{
  "n_layer": 16,
  "d_model": 384,
  "n_head": 3,
  "n_kv_head": 1,
  "head_dim": 128,
  "d_mlp": 1024,
  "vocab_size": 8192,
  "activation": "swiglu",
  "norm": "rmsnorm",
  "norm_place": "pre",
  "norm_eps": 1e-05,
  "positions": "rope",
  "rope_base": 10000.0,
  "rope_fraction": 1.0,
  "qk_norm": false,
  "attn_scale": 0.0884,
  "bias": "qkv",
  "tie_embeddings": true,
  "parallel_block": false,
  "extras": ["capped logits"],
  "init": "trunc",
  "init_std_qkv": 0.0271,
  "init_std_o": 0.0,
  "init_std_up": 0.0271,
  "init_std_down": 0.0,
  "optimizer": "adamw",
  "lr": 0.00133,
  "lr_mult_qkv": 0.5,
  "beta1": 0.95,
  "beta2": 0.98,
  "lr_head": 0.0147,
  "grad_clip": 0.5,
  "warmup_steps": 454,
  "schedule": "wsd",
  "decay_fraction": 1.0,
  "decay_shape": "linear",
  "final_lr_fraction": 0.0,
  "batch_tokens": 131072,
  "seq_len": 1024,
  "doc_mask": true,
  "train_tokens": 432300000,
  "steps": 3299,
  "dataset": "wikipedia_en"
}
MLP neurons of a small language model. Each row is named by its layer, matrix (down: output weights) and neuron, and shows model dimensions 16-111. Each number is 500 + 25 x the weight over its row's rms, rounded and kept within 0 to 999. Numbers have three digits each. A neuron's up and down rows have the sign that makes its largest values positive.
A block is one neuron, or neurons of one layer that tend to fire together. After each block is what it responds to, as a language model described it from the Wikipedia text at the highest values.

L5.down109:478499485495484504464523465545513489490518493527484506490509505472459480492488532516476537540523467541510515515518456479508467502508515495526502485496472524492548546505486532493470510498464463507566510474507478508491495503453522488499549513476497506481519490491491476534508467524497500514
L5.down119:461520466460444501502505567509517514500513456520515500489493469510493528499501499494485538530487512514508502531464536436502471478521485517480494523461484538541509507518510484470558523487546532478518504459483559488522511490498486483498498510508511457448534469463507490516509458478444510535
L5.down124:543534507475491540548486501515511484555518528486542506505472501514503460469502477524482484536486495562500504521471491510498487510501491488542450480522494504473490464468492498517536500517531513526509473450460442514536542501498500528504511514541469509503493515491504539512526524500488455462
L5.down229:478501532513511507452555518526487475560521493495517489469486459527516492449486516505502491484453480524543568505488496499519456483505504500532502494471450468522471498548510504517482517489520501442508470499504492572453486504493512478478506469529486478491501473486489479494485498512512491529
L5.down427:481502582470478491500564476461491490454510487500538536498531520515474502474474463505501495484507463509495514539538466492500474467466542495516505566486499459481509517502505527487512473478517491509485524497476499492473510462461458508488511447511522538467487510478520470490527462504509457462
L5.down641:489492484516511460504520485555534476488559520506499505492453502536503496484488518479456507567526532492453526496547486458496483453499496491485531503519441498533481486504499505534467513488515506508496466480520519501469527478537469474472520470484471477493479529510471511449510483468523464504
L5.down995:497495517454515500441501498473511464484516513473494480525527527512474506496502487491494472542486462493525493515516472496503538476487521486522482538530441513507515490503528519478520507533506485510500496545569475479499538476511463545540465497536514464502562513445535498507443485499486520476
L5.down1006:513486443523517529553497515565499514476523510501507519540497488534509505456470497514458526494553483529454461521496482497484494443489505527476507486498497488500466472540510553482448477494520510464458493468507469484486524479465487468481481520507474484512451469479540486448514504520462454499
Responds to: Predicate verb/participle heads

L4.down44:529488541526475495481540472443501514518562538490442484510491493516484509499500536538504527471488491495458504468498501484510469527511473481513491482495512463502513513469454483496497505478513522515458511492530521549486504524477503532525493456494496481518473476516502454512510468469511493484
L4.down909:458503500548466476542463509469479495511554471516495530469481501527543518523462505507477515486485503476487543521488551499513483516500478444512488482486483541516458444495503536524506489488460514481473510479500528499423475537514528512460500505513537532501468517512497473520478477496518494497
Responds to: Symbols after numbers

L5.down155:505476494500479438495481516504507547503493514538464451473529539515523505508509488479465512518483512506499589519489482484497464500501519466481497451521510499529486488514469511512473484504489494512491504471550517513496492531521500465478493483565543433482457506504466540533510471495496497469
L5.down175:519480474541503511492510477492485467502473502491489507534494528498492533520532502516521519493468509490489499499500508489509526500500507505504486501517473520512533507527499492525519475544480539492480538518507527529494523467518542490509529461473499476503506502506484538503509528509489503452
L5.down265:460492465504483485510486442529508523505509518505489514541498463520497531455512491493532552461485450525469425506519481510524498497455558512513484505485540509482499499503485456508518441523535473503478480511500449505533425519529485463532472489504516517484509461512486468455525528544504505531
L5.down563:476537496524491474526523506476498510522528486525475462479489525478491475486509432501532480483458467501499544514495487512493487536506502498491519469564481537463510525471452478503493547501491506533502513521525474513549518505533511475515470482542493507490494513442502496558502507503514576474
L5.down677:521467482485533515525508521476480518526466516445448469492492487526523511488506540537499505528482502519526499508513465477493517503484499494461475492549457467538488505518515472478485521512481539536508481492521454485478493484469509496515497553483512473491519501484479497491479474495496479496
L5.down879:516520505501490506490445504495454483541503503506485532512503519470504532459495503502511494482486499512501521499517531481505469529476480544486493479539499489523466496459467538510496471516475529468474445491469489498556525487481521483508516459511493510499476497512536493471501490489541525479
L5.down934:539508522498470471476514469516455510468519486490490460556463475501489561500515486512472527499492512546455464474507487472461490483525478477477498507474495518483504518545490545523509433502470496495471529485537452488479502483497483493525462516475545519486481475534525501492489542495534496475
L5.down1005:477509527511489522504519476467489501489498511504459491509518515522521494480518515491485499463488536497463503473522508503499463481481486531502507515525497518473551504509528522502505467465459532532498510490435492463520469517479495504473520499547537480516461452492492522538484505508514514525
Responds to: Clause-linking connectives

L6.down43:480516505470511487502509500479529483527522490508481534519510511517471466519492512489523487440483519512513502472542507509504460523512497510520484527459557479471474465520533514488479494497489497478515506492491540498481511547482480538540510525549523483521493517494481495550495469438532536511
L6.down712:512496494472502507460522458454463515504484507512525519558504504480482448531502467495466497501506501471541489485536511551488490529554494539520521509498533492523496492487506487522495476490491562476538547539501505524504486489485513470502496490547465496529527472501496492522494562507530514483
L6.down803:500506498482450484491515467515479512552531484518493512501529540471486484469506467518504493451459523508490518540515481483524539528523525514497521470487511541474497504467488492506521508494521582466522533485495464472489492522473476479536533468536511483505518522519487495535541493465477557486
L6.down834:482503497512488508502548539478499527467532509511508489511492505512528501485495540528518458516480542488555483518503499498492517481492523522514522482525462498480586437502518481540519504493562528479498471441500525511488511501446527498492485482577496502524539505450460518508452438496475491525
Responds to: Prepositions after role nouns

L4.down625:544467480553520491536526502506444522538526497472512458498508460487460514542538520504498501489513529471507519508495486529487492482490511532426535504497503555481512501461488514459455501484485526509483509444484527462509512495486499537513507515536522487512532469474494493500492475515496497519
L4.down941:460529516489482516484495535545490493508573509507477495501513473522502507492523482503496481504514509487463481494502527484464481479469469477498528510492470522524486468517477520501551455484511506473501467510465531497533471486500523496510503474543471500438512542493480513532476483457519500490
Responds to: Definite article "the"

L5.down96:489502455483494510480497522517452513509540490540487517475500513475503513493524526478527503465503468521452534506522449496517516510482538520477527479539468527483496531499524513554506454490522516476495439475462504549480466477474514498507509493489546482508489533517469493487487542515556490502
L5.down290:457497495516493459516496501480508455483535443521528506521520532482531518461494427522533520489518521540466530480510489482505488486503498480507494511508487489513523503499491488537520546478511485481501475499454503518493483534493496495485456505496483487530529485467530503503503511502496513469
L5.down307:510491466469493533478510494495461544529538497475519474546459539510522465548503527470489440527479523511537492495494506537460451476503489480492479504486492499496494495457515509488517472524492534547533519476501523430492472476475474503537502494514521472493511516520507509503505482479487457498
L5.down395:452538514516498517493471553492490532491509521501489493457489548538514502523504517476434461494481532528507496509507492488484481484481508490486532524496509465466523519484526496518493509486514534517539477493460523488529507480467534519479531532482498499493521498517512471432503462449517480503
L5.down488:507542475521463501514500508506508490546507525487517513507472534512540484476482496463519492489487519491555479504505488474529473519504462477473494504496474492522490486514541530495513531533512471478489507558438520481449473456481497496523518470532468482500526489515527500491487556483547493535
L5.down692:491500488519535461439468497479528481509504476498490517492462507487509481488486458447500508500506499500514518472458524488510477475499497499515477504479505494514486513473429498474533482539579525472508478489496488515539499531517526527482552497451505482526506526516452461498516505492528496468
L5.down886:563525499489486513462527476488459499500516506506493490504496476545511540502460506529541539479502516499508481487466513483470514532521531533546500481509500476527491512514487509503535507497528503477485473489475513524524522496499490512514495499561499476509503477501483532531513488459502532508
L5.down902:457508544508526520474465573487494492500513496493491511487514519505496516468481528501523505476509503509518491527529542527496476558494496552514487534516477501531538526490519486537533509534512522460513498436518559486472490511441530447466491535488475459477500487506503517498489463480457521489
Responds to: Office-title "of"

L6.down25:496480514475495525494475507508447490517497482517492499492527490522489494498507450508472485485483508511531515537535488480541502487475493490497495496506480499526522467496497499483497484499504474523526480512495502491505538538504518477484514531574538481493425518459491471487502494476526539444
L6.down662:501516554490493492533516508512519487504516524521470461506502504474494582486520504492485472509508526507508519481538486481489485495511488497483533476452514552498518496541469508524528477463530477465515502461530485496502506500493497505496487494526535471458478508488516439504512496544495499512
L6.down916:506463523468429512488457487526514495478491498476485525486510520546505502472528473519472496522470477554525473523504488505482512489522508504519489466479492518526495504492471500536504480463470494486477489477503506461448487513480523482507500494528456499548475512483501528478490496456515488514
L6.down948:559496503539484504450498523501476494467476527492493506513524496532557510478498497479477498461462520485461518488494528524528482496476449500489491456494461500485471493460496477515507511481490493511563482467503494452511495537521526504460500494555485462524493489486516569504502510493532512519
Responds to: Noun-phrase determiners

L6.down62:522496478545525500477538561479481461563489490518480480483500461492496501510510496482501440492543505520530549540524485514489464496510509510552464489477496485515509502529532471440500516475450505527538510499553547506446501526490492526476524478519550501473480467478522516498519524500483516504
L6.down407:518513466522506442513491503533485531455545503515515491491486522476475474531501513495505493504496512465552506483481520468507512434502501509504477483463503491538472496495524465480500459532509540464474527483553494472482483480493514499506493546516489522524525495511467497484436479492462536524
L6.down441:496481521547522488492542507481459509479439503491488475478497478513480483499490497494503501482504490475480530513499480477515481479496532439514495491475450499496475495468465519502541510500506503505490482453549451524482490502509482486500532528559492492469524489539482504518505497520477519525
L6.down972:476503508450534485480479482508501486488503495531477496500503492494503462522514522453452488553494482478494521527527516461510462491514493462491479497476491508492490501533515561473530491468518517499514458501540478524468519500522508454463475498549490503528500520504528515478515493491530503502
Responds to: Light transitive verbs

L6.down120:507517499507512505526526505472500483469530526479505465465498504516445520461489534506499495510509466504491533471517483461472481537487506475530486496484499471536488493496438496517511533506536508491521464473457527471498491468486498511477451467545559469465494503479496491491472535513481472471
L6.down137:491494486477519517474541495468555492550540449493496528498484502506491526514506482453482486510492455508479562481500530495477499531488517531515495466500443496525494503506497510507519470483521488485510530507505480481478485530517520527506469510439537480514423477504509499477541494491509504513
L6.down489:530486527536516485499490480482512526505494489508500523512530508492522482456505460524522478504469530487485486471532500503492598499517441506483529467511536510482540543488499500479525525494507488543499504470518552512504514492505529520481492509489550487484487510502536505512487567528496470531
L6.down531:492513527496528541485505517519509514492507491527496500521480479507522501492487442538466511495485492515502451524480492509484478510518470559535491498449497496476475504546469492506477494462511485515539472493523474480508529483511511506485487485483525469465475446517536499514497493456523524460
Responds to: Before quantity values

L5.down54:482532514548521485492494492523484542497512549488497459535478487516453482514508536531493533473530495497458471441558485484486523502524492506525472532511473497481498476495563486533508460524491480530508488509488487483487470476523513493499514474510544477536451481502477480490476516463520467525
L5.down173:498525527489464538495473508503493503482496470507504540491502526503541504479485496472450509496474458505499490487498516549500516514495467506484492495459507451513485524562491507512541499485465551494529558463516503523512552515508500502497500501524511519531480467479489507484503537498476492508
L5.down186:490511493491532472546522497488525478513518484535522496514480540498463518476481480516495497504501491527483471525497500510529509514450490534513455476483479500488494496508491508501514515518516423468470523494549497462495508508529508473505489509506498547493481450471511465479502480491565509489
L5.down287:481498534500529501499472498487519467489493542475498495517463491538497559479478525444463520526503491478482508478470480487531491477500475528489494539514468486498535470501499508526470484521529538544460491478484476510496489589483456494513498469494508514486517446530455469520492520487558472512
L5.down559:509497527541538504522487455485502462490516517498501514466501486490479509488482471535473513519518462491460490481494526507513528482510504501501490525513536507513547495513505465520467513510513548499488493532468514476530521517524518498492506518550519483450467458524503521492505542483503514494
L5.down817:491522532471500508531477469472485440536505482470484535494508507499522492527482497531520510496497494522553525519483483471507479517505488477506501466506521512497516497515484532502513483508519549490519540473494484479502495520506527493484506518532509483498499513543508544493550519487518519472
L5.down923:475511521488535496494534477471485498517496468461473536500447475504449543464511484505481483488503461488503510470459516503494465449508495554482491506448461523496531484497534526506473492554488500502504494491479516482555492520531549512475512533566515487484484522524477506519516517497498500521
L5.down930:472525519504484504490501431515529550510505537519503474529476502488520496496519426493476515501487484463483485497465467537496494525470506517472493486483507531473531474542507452526489486444513524537494510546458484495531525535526474475469509535521525507496464476483510498505505537490476465507
Responds to: Subscript underscores and hyphens

L6.down502:450462537460500501506506495526470504475522473492548440536484488499457502508497523531493444517490509551481480483498499487526503572468520485491444506486474504501481489472514478508486492503493511465515497516529503489481478437493498489544474461486487529429519559487462530476506520491492514509
L6.down731:468531515475517497490517471503464499515465529576467484500516520471529502491497541537464496498516487531528504510537485475515502524474518562486467502499534471492490521494510506507536524521461491458496508512514529463495509479499483490500486494530538497502479459499500480447485548505497477467
L6.down871:499454524498490548497518523491502448495495515514478499491459529471444492463515570518482506496519514525530444520485535515454486496548496474484514535491505508490534498491529495477516495511488531552518484505489508494455498530480492473458514507536495519517511513457510511517495527558546515516
L6.down998:542533509481506473525491526456517455524515518537516517513509496479547509509468524496524486512517502507507445513551458491545529523492483483494529478530511503522521519509479536491507516513483457470524530534498474474488514528479493526540439510508497492525438432504440478473503553510527495481
Responds to: Clause-opening pronouns

L4.down503:535494520519534471530477538492532550509516493498490483532490509471501531508530478509488470472488529510452496506486504498519527543504544525494469426489508536472539494529505540490505518472455530517487480500462471471478493539521516492487500467524503474533470516507502466498489508450537479489
L4.down643:492503511537472501477479506545472540500496499502491510523519494490525515508505483450528509505496515489499512496494468491474507509518523539482487508559505518514519514490541500527523459529486598477492487530505500484474506486502536485495515462477514456529468474449515451487461479477509532505
Responds to: Biography lead article "a"

L6.down178:475500501515525518511513498447516522545478551531515451513513482429503502481513534500506484514495548544501509477500452424485541488493479484477484452478477483485501478508511522513476492526536503494484479463496526468474527522471514493481525508515527489475457508464467513498517468469512469475
L6.down358:490513517496455506455496523519503469489508538505509448514507495496489524452499532509522529476495484515473539495519462453513494449470500472504493507502492512459517487449480556542441503452510520526458485514461452509465536534522531495478491461505536506469500562510511517518535460488488513521
L6.down401:502446495505446501488518523489500462518443476533508504511477514499510527478508480555500491489505494527517533538518475466536494483488470496489507494482521453514538462522532504522486480509483503462475527491522476522472538514452507506443528451509524449523425479481521518510524523505536499485
L6.down594:523492485505497489474512482517502512509483502508505500511541498501517531468502508470444476508492538534505510504514450478472507462501505487520504472483514521512509475520514552489504474502553546539515483450498477490471505484455476483488491517510546487513464532475504488487531465499505515500
Responds to: Main verbs of directives and reports

L4.down447:472499464487499553502471530489521489485490498479512542486541517447534494532520493526481477512489522514520520511477494515499538474497513501518468522507457500535533465486527493485488488515539506457503539475508561483487510518532510516468501509526544512439503466479493495468488455500521451489
L4.down838:482511536486472521471493508486513515543578477533480467515528516478534539511537482543496518506462502508495503470505535487490491498449461473537540506463503521518470516505513521523477445517477525502543528518506513482480545506494501501483465503492513499518500473451454516474494520491483492465
Responds to: Verb after infinitive "to"

L4.down436:498427498542515471503506472490487506486504489527480543537518493512513492481499475531475510486507528488479502502504503470486505505520503477490501512521551496496529487534491493511472496505454503492489460512475505511476494541486488476474529552507537516452506517536531540494554475518501529481
L4.down634:497499474441477528470515518509476558494529498524501507472462497512513497474501496527481503445471526499496496496479510460471495493503529590508495475551527539485532483535484448474552482488497523478495496544515463495450518523459508491546484454506505508500463512534489480472488557510509502515
Responds to: Subordinate clause openers

L5.down17:467507462536476510529526503483509477533477520559524535543540479495478490484495499480491515513465502489494502488485511461458497446531480478531477518499508552455465512486490508512495470517499497502504477461550489505467500482485463455533456515500478506499486494531499545480544527464486466530
L5.down134:482529496503516502518439521500468540475581497482530494525533476516487452482461504498459545546523504463514542521494465511504494490489474482503461510437465514489478477504538542522491499491515482497459477489506548480458517489505502489475480498551464498485521505454480472488483475513481491514
L5.down277:492468503495511543496488517521501533521519450482494512487461472496462503476547477473503493494515480532498516518500529479503460516487495486458488537494540481508510455445511510512511513479509500492506537506511460450491508507476522486514544479499504548491466545495506521475488507471516495499
L5.down596:510457507470513471543513508489471447489492493506448525525489492519510507492473468511449505476483430461507477459464489500502527526512526491483511509524534471490510462483544472464534511493560586491474478535519525534532500501492462511471502537491547503485503499525448452496457501520531485538
L5.down706:508474523526465494474536496513542492492529530479466461498517530489536507503531509487500488455483517486462514483502537481448515511514467498504458511521474510528503533512487514488494512448506527465495487503540512520497479478432506501471483462512517506505536514503503447459447480516502537484
L5.down801:548489517485522491522489485519507494509491501488540560510526490478458516508523460512430523473488479487500542557523521505513485511510562521463504539460475487512481523464507478534498511496504511498480478501496510490501528469472527501464502478496512535424446506494513510494534463517472492506
L5.down824:486553507469486492522538541459484523530530488522498483474543489520469537485495468491490486495537488544514503475529543447479499548491477511526489487500498544489488488522521499506492537501461494523476441494502460495526519469480475526462517508490514510475477488516503504500578546502461487551
L5.down962:529471502527483480499535517519444502488482523509489499518516504494510463502453491519482502498499488530505508516540525506515451469461498534505513507460506463511511520526485514460486517497517448515496510536484469508475489493519469449460501519513521474486467496519544454509494504482493496490
Responds to: Causative make verbs

L5.down1:490457502476488479499496479510462515463517526462484503523523516531512509488488494540517533518511509467458503441456479489503515492501479523506508525481488529485477475463481513463519512510510521478485481496505501524459503501492495504495474462567497541549512464491483476493486554442518498518
L5.down139:503513523504493517473483493508487567534496524519487495460509493510522515539508455520478467501500500498505510502528503493537464490503527498456465503474506521514491542515528519469552547540501515492462493495514508497504490484516522510479477543524503485473531437487523508516501486485449487511
L5.down363:487514476503521486494513487521484488536490469516538493472517473527514512543450511521504508485466541515514485524547501520517487450479479497507477499525495494498515544512524511533478507509484482493422507494495513485507478512513529494453517476560519514520470488484485494527490487491458496511
L5.down472:505518493498500498527493540494453480500541446489508502505517500479495492480496487497449496516504502539490514480502536495503499481485521520495539507449467533477466507470521502466491506508466465501508488548498528507485501462495480507481489536517509510475518490467517525502492463484500466512
L5.down486:523479481467541471460522477451483450525482488515459509474469497492483484498483494474564508547496502525531508507492506486521511506491479470493504477475494476512515486528497506511511532483500507541505533487492494516480507546542514508479464453562534498549514502514483489515493494483503467473
L5.down686:498493510499521511532505480501477460542434519512502504474484478474511520498501454509455525517511516486505536508526447479497497504494491516466524507449461488499477500479502513533497524477459510504473427459562498480461488442510503475512486490527483510458532471498499501494490558484482530481
L5.down812:490463530527443516543501475495548515485489480551460467530504508530495518495502457457501538527477546483481485501451520488473534521532477486463494524478432517490528488473501479481504505482488498533540459500510510498488468487517545502546536485493507500499482525526525486489529502499566476501
L5.down884:503517470501487488488485476485437454487532551500508503510505493501485536531456482498478513497479512472512482504481471500521521481504481530480512502498493500473505516463484491483487521480499517516510520534488478479474492501485481521461538503575505495518518517457518448510437540508516531529
Responds to: Definite article after prepositions

L4.down255:462530469485473495483508497470486541495482493496528512510530545528497550497519463527484453460523523528521512526466484464453511481543539509483486493481458515469551496526550524523441535511476494490485482496511483530507516518505515477506509519493534502477513497458527566529529464505502498515
L4.down306:509531507492499458484492509465512521480528473433466499478529488515480477483509520517526452501511535534478514467480534462490515463490513461528498499523451503512483524521452493532542492499524524512493536484526511452445522501487507528497465513530520507508481517489479531519468429522582455510
Responds to: Verb stems after to/subject